{
  "d_model": 160,
  "n_head": 4,
  "head_dim": 32,
  "activation": "gelu",
  "norm": "layernorm",
  "rope_fraction": 0.25,
  "qk_norm": false,
  "bias": "all",
  "parallel_block": true,
  "init_std_qkv": 0.0485,
  "init_std_o": 0.00916,
  "init_std_up": 0.0485,
  "init_std_down": 0.00916,
  "grad_clip": 0.5,
  "warmup_steps": 200
}
MLP neurons of a small language model. Each row is named by its layer, matrix (up: input weights; down: output weights) and neuron, and shows model dimensions 16-111. Each number is 128 + 32 x the weight over its row's rms, rounded and kept within 0 to 255.
After each neuron's rows, "fires on" lists the tokens most often at its 100 highest values on Wikipedia text that the model never trained on.

L9.up461 [133 115 110 140 156 146  30  87 142 119 104 113 177 127 161 118 129  90 123 105 157  98 129 104  98 117 136 132 102 154 169 177 197 100 151 171 127 127 167 134  90 178 223 182  74  67 155 145 123 127 107  86 111  99 128 143  93 116  95 136  77  86  96  55 166 136 121 155  93 115 115 159 139 163  74 120 134  88 149 119 121  99 169 125  86 148 191  89  85 121 157 131 180 157 109 107]
L9.down461 [110 171 179 101 151 148  93 112 159  89 129 150 112  96 113 151 158 120 127 143 129 130 201 139  98 137 129 145 140 103 123  93  98 158 120 169  83 179  87  95 182 149  95 137 152 108 111 189 123 137 156 134 141 165  78 142 110  46 116 136 129 135  80 140 197 117 119 149 103 166 115 151  81 162 116 153 144 161 113 100 136 177 139 162 111 166  66  97  86 120  91 144 112 106  52 176]
fires on: ".", " \"", "ac", "{", " O"

L2.up572 [151 121 197 143 129  78 132 110 114  85 128 170 105 110 187 149 179  93 107 111 101 202  54 155 160 135 166 100 159  71 163 159 149 128 125 113 118 108  64  98  88 179 104 192 136 155 137 108 135 126 170 146  91 111 118 153 113 146  91 106 167  99 179 126 147 172  97 212 121  71 118 101 136  94 131 145  80 145 167 131 187 137 145 109 151 180 145 128  98 117 130 124 159 126 124 116]
L2.down572 [103 186 148 167 170 181  72 109  58 171 115 128  91 181  67 110 129 156 166 184 106 130 115 161 145 125  54 152 166 134  94 154 128 114 156 106 154  99 151 117  31 128  52 122 132 159 102 129 137 118 138 154 129  91 112 108 184 136 181 108 152 143 119 157 128 139  96 144 127 123 118 131  97 108 116 156 140 161 141 110  71  88 127 101 116 175 156 175 132 103 138 160 144 136 156 111]
fires on: " of", " in", ":", "="

L2.up588 [121 101 146 136 120 160 128 142 170 125 162 131  65 132 133 125 133 122 115 163 115 143 142 122  71 137  80 169  77 133 120 153 135 115 151 198  50 140 119  87 168 117 172 140 160  90 149  82 203 174 199 198 118 175 125 115 115 117  59 171 153 134 131 125 175 156 115 147 137 100  70 182 111 120 110  82 153 174 143 133  83 101  99  90 120  83 127 102 156 222 137 130 108  73  97  98]
L2.down588 [100 127 120  43 110  98 101 102 152 123 112 120 141 102 138 153  94 160 146 215 102 135 117 153  58  80 159 109  98 143 135 127 200  67 150 201  51  84 113 102  94 146  80 100 111 168 171 121 200 169  89 179 104 107 156 139 119 138 200 139 125 132 131 165 122 124 155 148 140 118 184 130  70 156 104 162 163  73  81  94 122 116 121 145 131 147 130 126 161  97 155 119 142 122 140 124]
fires on: "ical", "oc", " professional", "ological", "rop", "ic"

L3.up532 [100  90 158 189 103  96 143 124 155  64 141 156 141 171 130  74 137  80 184  86 124  90 169 127 192 164 180  99 104 137 106 101  85 179  92  96 115 233 135 119 103  66  72 129 152  87 106 114  80 123 114 132 142 133 149 105 176 118 117 117 109 103 120  63  75 117  93 140 145 101 134 185 139 176 174 130 156 135  96 190 138 113 155 126 201 102 125  98 162 129 104 153 126 142 108 130]
L3.down532 [177 138 114 104 151  95 109 146  88 116 188 137  85  75 104 141 221 146 127 151 134 142 107 158 144  97  80 126 121 127 123 154 164  94 127 178  91  66  93  96 144 150 138 130 141 165 133 143 112 115 146  95 129 148  98 149 121  96 136 157  96 112 134 200 129  70 130 183 136 206 103 161 112 114 116  70 141  98 120 129 148 164 104 134  65 174 108 166  90 140 155 143 161 147 172 146]
fires on: "b", "p", "pl", "por", "port", "ph"

L2.up138 [164 147 153 115 122 113 129 107 166 109  93  78 160 131 150 138 189 127 170  93  68 116 143 176 156 178 123 117 189 100 119 137 140 134 116  90  72 201 106  70 130 107  87  72 131 138 100 130 122 103 138 119 173 118  93 133 108 116 139 143 147 154 161 111 175 176 128  48 201 131  70  92 134 123  70 107 136 144 160  95 101 122 123 139 122 116 119  95 142 126 125 165 140 135 201 146]
L2.down138 [146 113 124 131 122 147  88 153 130  48 148 171 130 121 109 149 114  73 106 142 186 150 142  63 142 157 114 136 133 116  94  87 172 147  63 144 153  87 150 135 132 129 113 102 136  48 110 161 107 148 140 172 107 110  89 206 147 108 157 128  94 101 131 131 181 147 120 103 161 117 116 147 119 124 109 118 132 102 114 182 114 107 151 105 140 145 173 157  90 139 125 182  69 104 115 137]
fires on: "0", "it", "t", "r", "n", "v"

L8.up471 [121 102 157 108 168  72 113 172 140 112  48 173 129 199 122 123  77  81 153 150 135  67 116 172 123 128  71 126 119 149 138 102 147 172 116 166 132 105  54 152 124 133  84 173  91 156 154  99 123 102 128 130 142 140  82 164 136  93 180 157 144  73 112 108 122 113 194  98 186 125 134 116 154 150 141 132 170 100 128  88 146 116 102 117 123 118 155 110  96 135  97 136 199 163 133  64]
L8.down471 [125  95 130 112 146  97 104 167 119 129 175 183 159  97 141 141 193 128 161 149 153 159  99 161  93  72 162 121 110 153 102 152 144 125 129 143  80  94 103 129  33  73  93 203 109  93  96 118 153 132 168  67 177 132 119 117 103 113 174 147  49 137 139 144  94  87 100  92 159 179 142 125  69 188 122 126 135 181 155 132 122  93  90 125 177 126 129 140  46 143 139  74 148 140 113 134]
fires on: "r", " tr", " Tr", " Pr", " Gl"

L5.up507 [159 127 145  77 103 142 121  46 139 142 141 152 144 131 104 104 117 151 126 105 166 154 113 157 171 127  89 130 103  99 144 181 145 121 124 162 153 121 139 128 139  82  98 161 115 113 110 159 183 188 145 108  91  87 125  81 128 137 180 108 104 121 148 118 168 122 162  71  41 141 100 168 145 173 160 147 170 186 109 104 120  69 144 180 135 114 151  87 150 155 121 120 145 117 107  80]
L5.down507 [104 126  92 121 109 158  91 148 175  87 102 122 196 143 136 181 100  70 129 167 160 186 128 177  68 108 118  64 168 131  78 142 142 117 133 134 107 102 146 127  69  93  97 199  91 115  97 130 161 133 151 124 151 109 117 123 122 155 165 113  81 118 160 107 100  89 135 131  87  99 129 103  96 140  86 127 145 115  64 143 130 104  96  97 136  81 101 120 121 121 121 124 125 128 139  97]
fires on: "all", ".", "ur", "il", "w", " as"

L2.up441 [127 105 162 131 157 186 101  97 141 113 167 119 168 134 144 151 138 125 114  66  44 120 151 113  83  99 114  71 131  94 123 189 155 150 111 104  52 142  67 100 171 118 176 196  82  85 130 144 141 142 138 144 151 185 131 151  96 156 164 136 150 119 177 132  97 104  84 155 139  98 191  84  84 102 132 105 142 147 125 168 101  84  48  85  59 107 104 107  97 191 153 133 131 105  85  60]
L2.down441 [139 106 122 100 164  67 169 161 107 170 112  99 129 135 103 113 118 147  93  77  94 103 136 120 133 123 136 144 140 164 193 107 126 108 136 126 125 117 134  91 159 121  41 127 102  99 169 100  99 109 127 220 117 132  87 197 114 104  82 181  85 193 130 128 116 155 142  92 142 164 145 117 144 131 114 187 169  62 135 130 156 158 175 123 152 136  97 153 191 120 104 142  95 181 153 154]
fires on: "om", "'", "ical", "ological", "atic", "ious"

L5.up376 [111 191 147 140 102 116 131 130 153 103  96 117 168 123 132 139 147 162 158 105  92  82  83 148 154  82 145 122  69 172 143 177 123 126  94  86 164 143 140 126 155  83 140 100 133 133 110 154 156 173  62 100 162 131  96 171 158  74 116 112 110  65 125 116 124 175  63 131 145 170 111 136  86  55  30  91 160 105  84 155 145  81 163 114 202  61 146 143 121 132 185 117 151 107  75 163]
L5.down376 [127 157 134 126 147 137 113 170 153 108 128 127  91 173 140  73 141 135  84 170 171 144 145 139 120 115 160 137 233  61  91  99 124 139  92 146 132  72 138 128 159 119 103 117 131  49 109  72 128  85 135 141 108 150 142 139  82 116 122 180 162 123 132 100 116 101 155 101 116 130 175 113 108 140 145 154  87 134 174 119 110 147 155 106 104 157 116  97 162 105  66 180 141 155 167 120]
fires on: "en", "all", "a", " ", "ent", ":"

L11.up309 [111 147 164 123 136 118 124 121  97  75 118 184 131  58 143 139 112 106 136 173 113 146 110 131 222  78 170 214 146  95  98 158 129 189 175 110 129 140 130 111 188 130 167  93 118 128 111 139 152  96 163  93 112 161 139  89  97 155 195 181 139 123 171 180 120  93 112 162 162  58 109 155  87 127 133 123 170 104 155  71 186 109 145 142 142 138 137  87 124 103 138  79 122 145 137 137]
L11.down309 [118 143  76 120 167 163 174 176  95  74 152 104  49 114 103 119  91 156 186 110  85 173  73 137 103 144 111  59 167 152 127 116  80 103 128 124 110 102 131  85 169 166 130 148 170 116 159 154 123 170 102 135 148 140 203 163 162  70 100 133 125 129 169 106 172 103  62  69 135  66 137 145 199 119 142 136 126 100 134 158  68  93 149 147 124  73 116 156 138 155 128 123 122 152 149 140]
fires on: " W", " g", ".", " G", " B"

L2.up307 [107 138 204 154 177 129 104 123 132 119  94  66 119  76  91 150  82 165 104 170 155 108 138 125 181 128 143 179  74  91  93  93 139  82 159 124 207 104 144 122 114 137 136  93 143 172 154 129 109 159 168  96 157 127 158  92 129 147 143 123 222 109  98 152 133  93  89 125 148 137 126 137 139 144 106 140 132 152 157 127 139 117 126  84 126 127 113 160 134  72  89 156  87 159  81 149]
L2.down307 [135 122 159  94 144  64 136 137 149 114 119  71 161 152 165 172 112 115 133 157  65  34 159 119 139 102 143 129 127 103 113 106 174 119 143 134 218 131 113 125 169 217 170 151 152 122 103 108 142 129 186 116 205 134 155 155 120 165 119 135 145  85 134 114 164  55 115 148 115 104 129 170 129 132 100  62 157 158 112 147 135 126 157 132 108 123 119 146 139 111  65 100  79 155 136  83]
fires on: "ip", "iz", "ro", "eng"

L6.up338 [166 129 185 162  58 165 131 164  95 130 170 119 104 140 113  69 133 120  95  70 129  87 123 108 171 143 135 146 122 104 126 121 132 113 105 139 113 147 104 128 115 111 155 140 177 133 146 135 130 129 107  87 171 133 140 157 136 117 119 135 178  99  96  98 159 136 122 148 119 175  96 179 174  69 140  78 152  89  92  95  94 153  83 166  76 124 117 174 126 164 113 130 141 128 142  54]
L6.down338 [136  81 128  64  98  85 176 104 123 101  69 213 117 162 125  76 225 102 177 118 151 131  99  76 114 139 164  40  96 131  83 139  87 102 162 119 122 167 134 131 108  80 106  92 197 118 134 144 125 209 107 176 115  77 150 131 187 128 144 168 102 126 100  53 127 110 122 161  69 127 137 142 129 135 118 142 154 138 113  74 165 123 157 122 158 106 136 137 143 171 101 132 130 169  99 110]
fires on: "im", "ar", "ir", "al", "it"

L2.up433 [ 98 155 148 142 107 101 151 156 141 169 179 100 138 145 127 126  91 141 123 102 162 102 106 129  78 111 152 135 129 130 182 193 109  97 161  80 122 139 115 191  64 131  94 128 106 163 155 124  90 136 122 171 131 151 123  89  74 113 105 163 110 139 128 127 125 115 103 139  76  97 108 121 166 115 159 173  91 145 112 193 145 168 158  95  94 155 112  68 163 131 125  77  90  87 134 172]
L2.down433 [145 113  97  99 107 193 140  93  96  79  84  96 154 104 127 156 140 121 183  89  49 151 147 123 188 134 138 141 185 144 134 128 147 114  94 112 118 112  90  92 101 100 144 138 136  94 167 121 172 116 102  90 147 180 112 116 180 112 151 129 118 146 135 153 118 158  96  97 153 106 112 126 113 132 154  95 142 105  91  66  98 113 134 137 134  88 206 154 101 120 148 129 182 116  86 112]
fires on: "s", "in", "es", "ach"

L11.up87 [ 96 196 107 188 187 133 107 113 132  87 144 119 174 121 150 161 170 140 122 131 164 143  25 111 151 122 130  78 126 159 148 161 117 126 138 177 177 114 156 189 145 130  90 137  86 141 140  82  74  73 100 170 148 113 116  70  69 114 151 110  98 119 118  89 124 107 107  95 134 117 119 163 138  88 126  90 107 140 112 118 109 142 117  86 164  94  84 134 112  75 136  75 181 103 164  72]
L11.down87 [110 144 141 102  88  84 162 144 120 158 174 140 119 161 120  99 126 189  93 168 141 130  83 183 156  55 109 177  61 149 145 121  97 163 137 110  82 100 173 122 109 149 151  96 134 109 184 127 116  96 131 111 146 125 112 119  95 147 114  83 187 102 158  63 107 163 159  79  61 133 142 133 134 164  90 144 126 143 127 151  89 148 111 118 101 165 175 157 130 101 108 169 105 165  95 148]
fires on: " v", " ", "r", "tr", ":"

L3.up515 [155 136 132 159 143 146 118 192  87 111  63 114 151 112 113  67 130 124 151 127  98 114 126 163 113  46 153 127 124 133 143 165 121 130 123  90  94 120 110  98  78  94 128 107 136 135 154 189  92 142 161  82 141 116 138 146 145 100 135  96 137 139 124 170 106 119 108 125 149 129 155  40 131 122 114  77 169  59 129 222 163 120 116 190 116 108 137 167 111 134 157  55  68  84 112 108]
L3.down515 [ 93 118 182 129 167 105 149  80 155 139 144 208 113 170 120 123 128 122 148 141 146 105  83 100 113 209  87 107 174 146 139  95 153 146 111 142 172 169 147  97 143 111 181 166  60 143  99  18 151  69  87 188 104 146 126 143  99  76 126 120  89 140 110 168 151 109 111 140  80 131 116 195 139 160 171 128  95 127 129 105 103 166 120  57 116  91  89 127 140 148 135 184 132 159 147 155]
fires on: "ing", "e", "ass", " the", "p"

L5.up364 [149 137 115 192 193 121 101 101  78 126  88 113  85 139 110 111 151 135 144 142 127 129  68 189 140 133 132  84 149 136 139 157 139 129  98 155 136 128 132 144 172 113 161 109  85 150 100  89 154  97 117 160 137 153 122  94  69 173 161 110  97 116 131 142 172 102 120 155 126 129 110  97 145 100 177 117  37 108 193 109 137 215 127 109 107  72  86 135  85 136 176 130  94 136  85  95]
L5.down364 [138 171 127 174 154  92  60 150 115 118 121  93 133 142 136 136 153 155 133 103 138 103 136 123 155 150  81 101 128 128 165 202 140 128 106 125 153 124 153 180 158  88  80 148 114 130 170  54 118 127 155 131 208 152 118  97 153 188 153 102 143 107 128 194 134 119 140 106 129  92 130 131  82 169  96 143 106 174 121  75 136  95 125  71 153 140 161 109 127 134 114 148 115 105  98 190]
fires on: " ", "y", "p", "o", "tr", "ir"

L2.up442 [141 182 115 142 153 142 143 124 112  95  93  43  94  69  86  81 157 125 147  88 206 118 148 108 208 127 162 131 200 163 136  95 110  93 132 116 112 149  84  68 115 107 151  84 147 126 174  99 122 125 163 161 127 118 156 175 177 135 136 127 136 132 100 138  96 139 131 151 127 151  99 126 130 117 113  91 123 100 115 146 195 163 116 143  98 128 115 133 100 144 121  25 150 158 167  92]
L2.down442 [134 160 101 159 147  81 163 122 114 157 100  79  68 125 121 158  91 111 106 117 146 128 102 135 123 141 170  86 112 146 102  81 117 141 107 101  93 112 154  97  60 149  62 100 224 147 151 154 184  71  95 146 122 105 105 102 134 113 163  78 104 152 112 136 144 152 120  95 163 168 113 126 111 145 110 167 140 163 141  20 188 140  72 108 173 149 113 137 131 112  33 197 146 116 121 174]
fires on: "ar", "h", "ir", "er", "l", "if"

L5.up345 [103 178 109  76 150 161 126  77 116 133  73 181 169 117 148 122 106 117 165 152 130 175  91 140 149 148 138 164 102 125 148 146 127  91 160 139 156  71 114  77 195 127 178 119 126  73 158 105 174 146 124 110 154 114  68 200 132 146 155 116 156  97 111 122 167 144 137 150  73 108 120  87  77 135 118  73 116 110 120 113 141 143 104  96 129 145 102 134 124 107 147 140 143 239 129 155]
L5.down345 [126 186 141 173 163 158  85 110 156  87  81  79 114  97 114 120 108 195 164 143 123 111  90 128 171 129 140 140 148 165 164  99 123  91 190 108 133  94 111 137 213  97 114 142 133 117 140  65 145 106 128 144 170 175 125 126 129 108 144 137 110 144 102 111 101 133 103 149  17 148 140  86 158 164 139 152 133  96  98  86 136 140  97 142  52 122 140 145 125  97 119 111  94 190 128 146]
fires on: " as", " for", " in", " over"

L8.up44 [ 73 172 186  99 124  73 159 127 139  90 132 137 103 204 106 137 112 119 114 142 112 108  89  91 152  46 165  52 143 130 109 149 118 118 117 135  98  96 162 133 130 118 118 166 144 125  70 132 135 127 104 118 134 175 107 142 126  92 141 175 124 168 159 131 102 124 110 136 147 121  89 123  52 142 154 158 167 100 105 120 181 127 125 146 151  61 137 113 151 122 147  82 132 146 154 134]
L8.down44 [107 165 186 103 162 116 135 157 102  93 161 126 101 114 145 108 149 122 164  92 142 122  96 205 189 147  65 124 194  93 142  79  67  99 187 115 190  89 160  93  69 198 157 161 138 162 192 155 100 168 105 163 113 164 142 155  90 166 165 132 117 133 186 127 124 101  76 107 156 118 152 151  78 152 154 176  99 129 134 114 135 117 160  85 134 107 183 109 155 146 124  63  83 132 117 120]
fires on: " B", " ass", " W", " poss", " host", "art"

L11.up203 [156 101 107 128  88 166 136 118  87  87 149 128  54 166  85 142 147 127 115 164 123 118 134 128 120 135 153 115 182 144 117 131 154  97 109 120  88 158 155  97  69 116 162 138 119 153 139 120 120 117 120   0  28  88  95 170 167 119  89 165  88 111 153 149 116 120 151  98 139 154 159  92 115 161 186 143 129 141 177 132 123  89 191 134 142 116  86 148 154 176 109  89 136  94 114 126]
L11.down203 [178 100 159 172 161 155 131 136  90 124 177 193 115 122 119  86 131 192 102 124  94  90  70 119 147 127 151 115 126 176 146  78 200  81  91 121 117 131 111 156  60 128 113 133 179 131 118  87 117 126  90 133 145 144 109  89 162 105 102 178 129 196 106 146 169 152 112 112  79 158 126  85 158 149 176 125 175 154 160  58 110  79 174 105  94 127 123 133 116 152 112 146 126  97  81 120]
fires on: " dis", "6", "5", " Mad", " stat"

L3.up246 [ 77  97 196 129 123 112 147 171 121 116 126 175  88 106 119 108 124  89 132 115  86 133 160 114  83 166 153 114  97 177 132 127 168 121 169 165 115 101 173 138  68  73 104  79 164  87 108 121 178 106  97 116 116 107 135 156 128 131 214  74 129 127 128 106 152 131 114 138 164  89 107  98 177 130 160  99 183 117 131 142 107 158 217  84 165 111 139 132  91 109 148 133 154 113  68 166]
L3.down246 [133 115 130 179 133  94 110 121 207 179 164 143 193 148  62 191 100 137  88  96 169 154 180 125 140 115 102  88 119  93 108 121  88  95  86 110 152 156  94  94 150 118 128  98 104  72 161 130 128 138 113 153 171 120 156  83 138  87 145 158 112  82 161 124  96  98 160  98 131 164  93  66 122 101  62 148 119 134 131 141 109 130 105 149 137 182 138  51 140 122 128 132  60 150 141 122]
fires on: "ing", "her", "t", "ure", "ate", "ings"

L8.up259 [176 124 109 170  73 127 154 176 123 176  93 111  35 136  67 193 147 165  70 129 123 145 168 152 120 136  81 157 127 140 109 189 147 113 124 117  86  65 126 103  96 135 139 129 133 172 124 140 104 222 122 189 114 156 161 152 133 157 184  57 157 129  98 122 105 110 147 131 180 103 123 107 131 104 154 130 139 118 115 125 168 138 176 153  72 114 114  71 146 132 119 109 178  81 132 125]
L8.down259 [143 139 105 145 116 112  81 101 152  90  74 111  85 133 131 133 128 153 113 110 141 166 119 126 122 187 163  56 177 155 119  92 148 162 163 156 151 121 140 205 113  87 149 134 155 146 125 140 174  98 115 158 122 129 129 118 161 188  69 159 151 138  79 110 145 153 120 164 123 134 130 141 104 135 168 143 149  74 135 125 103  75 105 127  93  70 168 217  83 108 148  93 144  62 114  55]
fires on: " Y", " le", " has", " Le", " Sh"

L2.up231 [126 121 116 155 109 140 131 103 115 131 108 100 129 179 118 136 119 138  97 130 151  69  86 163 159 123 106 121 113 119 145 145 156 195 183 140 133 117 119 126  74 201  94 113 181 148 126  58 174 104 168 151 113 129 128 128 103 125 129 143 210 112  95  97 114 156  23 150 170  97 145 115 146  90 135 145 126 187 177 137  86 125 134  99  89 201 182 150  92 152 153 143 153 129  65  93]
L2.down231 [158 208  67  94 172 174 124 126 124 124 133 145 127 126 115 120 103 146 122 183 140 190 167 115 117 121  69 167 100  96 156 137  70 135 121 133 154 197 111 151 117 159 152 153 137 113  55 111 139 147 135 138 128 110 152  86 141 144 118 170 143 118 102 128  95 110 130  94  75 105  90  72  94 127 175 185 134 122 126 104 140 148 199 130 134 160 143 192 156 164 184 156 181 136 212 105]
fires on: "in", ":", " of", "',", " Qu", "om"

L11.up427 [161 120 183  96 105  38 174 130 141 124  76 126 144  80 115 123 143 154 134 159 121 115 137 154  95 110  93  90 122 133  89 146 178 103 133 148 156 153  98 145 117 122 137 182  56  96 213 107  86  81 136 115 131 165 100 138  88  36 180 102  78 167  99  84 116 159 132 108 112 134  79 151 132 167  86 171 141 163 120 149 140 146  82 130 171 104 141 150 157 145  58 123  76 145 142  79]
L11.down427 [110  84 148 140 149 144 216 126  66  89  97 118 157  52 177 168 215 147 112 174 120 124  90 120 158 126 124 131 125 119 110  94 125  68  62 163 154 146 103 132 109 108 105 158  96 141 114  91  80  57 136 162 146 141 167 128  94 118 178 113  74 155 175 154 138 133  54 171 128 117 118 181 119 117 145 121 132 115 105 177 168 136 146 131 128 125  60 178 115 147 136 117  93 106 103 113]
fires on: "r", " Tr", " Gr", "4", "6", "8"

L6.up327 [121  86 119 131  88 189 129 158 155 122 172 131 157 171 131 125 109  88 112  86 100 119 106 100 145 125 131 126 131 145 134 101 120 144 114 117  98 161 114 130 152 116 121 138  59 117 120 141  95  97 102 103 107 174 123 143  98 154 130 160  72  74 178 140  57 100 130 187 166 169 164  61 178 142 172 139 147 155 150 138  89 101 158 128 142 102 145 146 120 124 111 171  87 146 144 105]
L6.down327 [ 82 115 162 106 138 118 131 154 160 121 131 153 133 141 142 132 152 195 103 182 127 132 111 143  68  70 163 121 115 207 167  92 159 104  58 111 120 135 116 165  93 143  87 188  82 112 159 103 115 145 135 163  88 128  82 104  77  63 125 180 109 140 138 120  73 157 114 126 105 147 167 134 145 100 152 104 161 145  96 123 168  89 176 146 107 115 143  82 165 150 151 124 157 127 169 112]
fires on: "6", " of", "5", "b", "ated"

L5.up286 [151  91 191 189 138 120 116 127 132 147  81 106 106 150  96 126 110 127 172 137 163  98 158 129 153  78 156  77 106 152 154 154 168  85 141 188 163 118  88  96 153 108  78 102 129  88 128 118 145 110 122  39 114 118 169 159 164 143 169 109 152 138 145 148 172 136  77 115 181 108 124 106 163  84 121 159 164 133 160 172 144 142 152 162 149 146 138 121  94  91 137  68 177  73 150 150]
L5.down286 [136 153 108 165 154 157 174  90 124  83 129 125 125 142 153 122 125 168  98 131 172 140 111 125 136 170 140 136 127 145  66 114 121 167 180  67 185 145 118 129 114 154 119 122 155 148 128 120  60 122 143 168 104 161  55 113 187 110 147 133 132 159 127 144  73 109 180  87  88 106 139 112  83  84 106  77  99  49 156 139  67 149  90 112 118 134 137 111 139 149 118 190 181 161 155 109]
fires on: "ing", "e", "s", "c", "t"

L3.up13 [180  89 137 109  76 161  78 130 120 157 139  83 129 144 135 148 134  94 106 100 107 130  75 119 113 141 137  94 114 128 134 160 130  70 128 144 175 136 108 139 174 148 143 117 149 146 124 116 172 169 164 117 147 124 132 122 117 128  94 187 161 158  82 101 126 152 111 150  66 138 120  90  86  82 133 177 166 218 145 125 111 140 150  99 103 167 174 142 124  57 115 191 108  92 112 124]
L3.down13 [152 158 147 187 155 142 136 136  85 151 104 164 132 126  31 124 103 109 108 118  92 117 134 158 187 122 131  91 144 172 168 112  98 175 189  76 185 185 130 145  68 119  66 137 122 174 159 129 135  66 135 159 142  94 109 176 135 142 151 110  79 118  78 137  97 166 128 108 131 164 141 100  80 138 131 137 171  32 125  81 123 136 161 116  78 203 168 198 133 153 164 137 133 136  94 134]
fires on: "n", "N", "om", ":", " /", " of"

L9.up36 [193 107 166 107 123  85 114 191  85 116 178  75 121 111 154 113 139 146 168 120 126  89 103 149  96 130 158  25 164  94 127 168 187  71 134 136 104 169 135 124  92  43 135 143 108 159 118 132 100  76 129 127 138 191 112 105 109 105  96 107 119 148 134 132 155 128 105 116 112 126 140 101 197 141 163 125 186 163 144 152 123 115  79 126 167  86 160 143 111 159 127 141 130 131  69 102]
L9.down36 [126 134 127 167 143 126 140 122  83 119 130 127  68 127 141  95 139 136 120 170 149  87  79 141 136 128 152  53 136 178 150 157 151 116 119 153 127 175 120  86  93  86 101 149  58 144 110  60  89  82 131 128 222 154 101 134  98 103 141 134 131 137 157 171 158 147 124 151 116 109 180 186 155 141 175 150 142 157 198 106  97 128  82 147 177 127 113 112  95 160 163  81 131 158 128 131]
fires on: "r", " Pr", "Ar", " Gr", "he", "omet"

L9.up475 [186 116  69 160 162 150 150 130  93  66 144  84 176 128 142 153 153 147 164 113 117  66 167 129 149 121  75 163  80 105 111 107 157  96 105 127 133 195 104 163  98  85 120 114 122 204 101 138 153 177 136 124 156 145 143 207 120 130 145  76 102 137  89  80  79 161 107 115 145 127 203 107 106 132  86 138 140 146 132 116 158 169 125 161 132 122 115 132  64 164 129 175 174 120 130 103]
L9.down475 [109 126 146 120 123 126 128 108 203 192 168  85 138 170 169 120 113  72 150 115 170 156 141 143  83 104 133 104 200 174 152 131 165 179 141 119 145  86 140 142 118  83 110 158 131 107 148  96  48 177 131 124 109 118  65 165  77 134 142 190  98 128  80 112 118  80 110  75 107  98  99 111 185  97 156  96  81 127 129 125  89 147 173 147  95 112 135 105 156 117 138 118  95  83 123 129]
fires on: " T", " ", ":", " N", " R", "0"

L2.up448 [125 142 131 110 128 152 114  66 183 135 126 120 146 208 118 113  98 118 170 121 168 155 134 126 156 148 108 130  59 187 182 138 114 124  98 104 126 139 108 118 163 123  91 146  66  94  59 101 114 147 117 158 124 184  72 149 117 163 175  72 111  98 194  94 169 143  74 121  50 166 103 111 135 144 155  99 121  97 136 106 150  79  96 134  95 113 137  91 163 161 163 111 124 126 130 136]
L2.down448 [135 122 152  92  48  24 146 151  67 124  89 171 186 115 203 113 109  97 117 133 125 160 151 122 117 108 152  76 112  75 140  67 137 176 170 170 117 122 130  93  63 146 114 148  95 150 127 137 148 136 132 112 127 103 163 130  64  89 180 146  95  45  74 130  94 134 111 141 137 167 117 175 107 154  57 119 129 191  99 136 160  65 137 120 182 155 159 115 135  99 156 155  89 131 108 110]
fires on: ".", "il", "ul", "ad", "ved", "id"

L3.up201 [116 111 145  59 181 171 145 103 142 104 138 122 138 119 151 186 153 118 198 151 178 132 153 160 125 115  89 109 144 180 139 134 179 108 107 150 104 106 126 156 138 191 162 143  55 157 130 123 169 163 105  96 103  87 214  57 149 135 107 162  99 145 113 118 122 172 127 114 113 167 152 134 146 136 115 137 113 134 129 154 137 118 199 113 131 153 140  91 107 113 134  92 139 162  95 151]
L3.down201 [132 153 119 137 138 119 120 133  75 157 168 181 130  99  91 141 120 168 176 136  85 122 123 110 152 166  93 119 208 116  87 177 122 125 117 169 142 121 111  72 107 142 103 125 147 110 141 117 109  90  85 104 142 169 145 177 209 194 144 112 116 125 121 187 132  72 138  76 105 122 104 153 137  97 148 124 145  98 101 157 195  81 145 176 156 143 143 185  94 153 152 120 122 113 100 119]
fires on: ".", "in", "ac", "ild", "un", "ud"

L9.up163 [103 175 123 115  79  70 146 100 108 150 198 116  88  96 128 104  75 133 113 110 149 181 101 140 131 125 185 106 159 138 117 150 186 164 154 121 102 121 185 102 143  96 193  89 114 152 143 128 139 130 147 126  88 122 111 118  98 137 133 172 127 125 217 115 119 106 157 128 127 130  73 131 181 121 199  93 129 123 135 163 148 129 165 134 133 128 157  55  78  93  98  95  85 114  87 169]
L9.down163 [138 156 166 193 122 129 152  97 117 120  29 116 166 147 155  69 136 137 131  77 202 121 146 101 165  92 145 122 127 119 110  86 122 163 177 107 118 123 146 147 113 123 113  89 137 169 120  83 110 116 126 157 152 180 157 137 144 106  69 114 159  92 106  86  85  90  91  78 135 222 107  99  95 162 122 161 145 139 130 114 161 101 123 133 164 110 164 181 117  49 154  84 150 118  94 149]
fires on: "2", "s", "ography", "es", " No", "ations"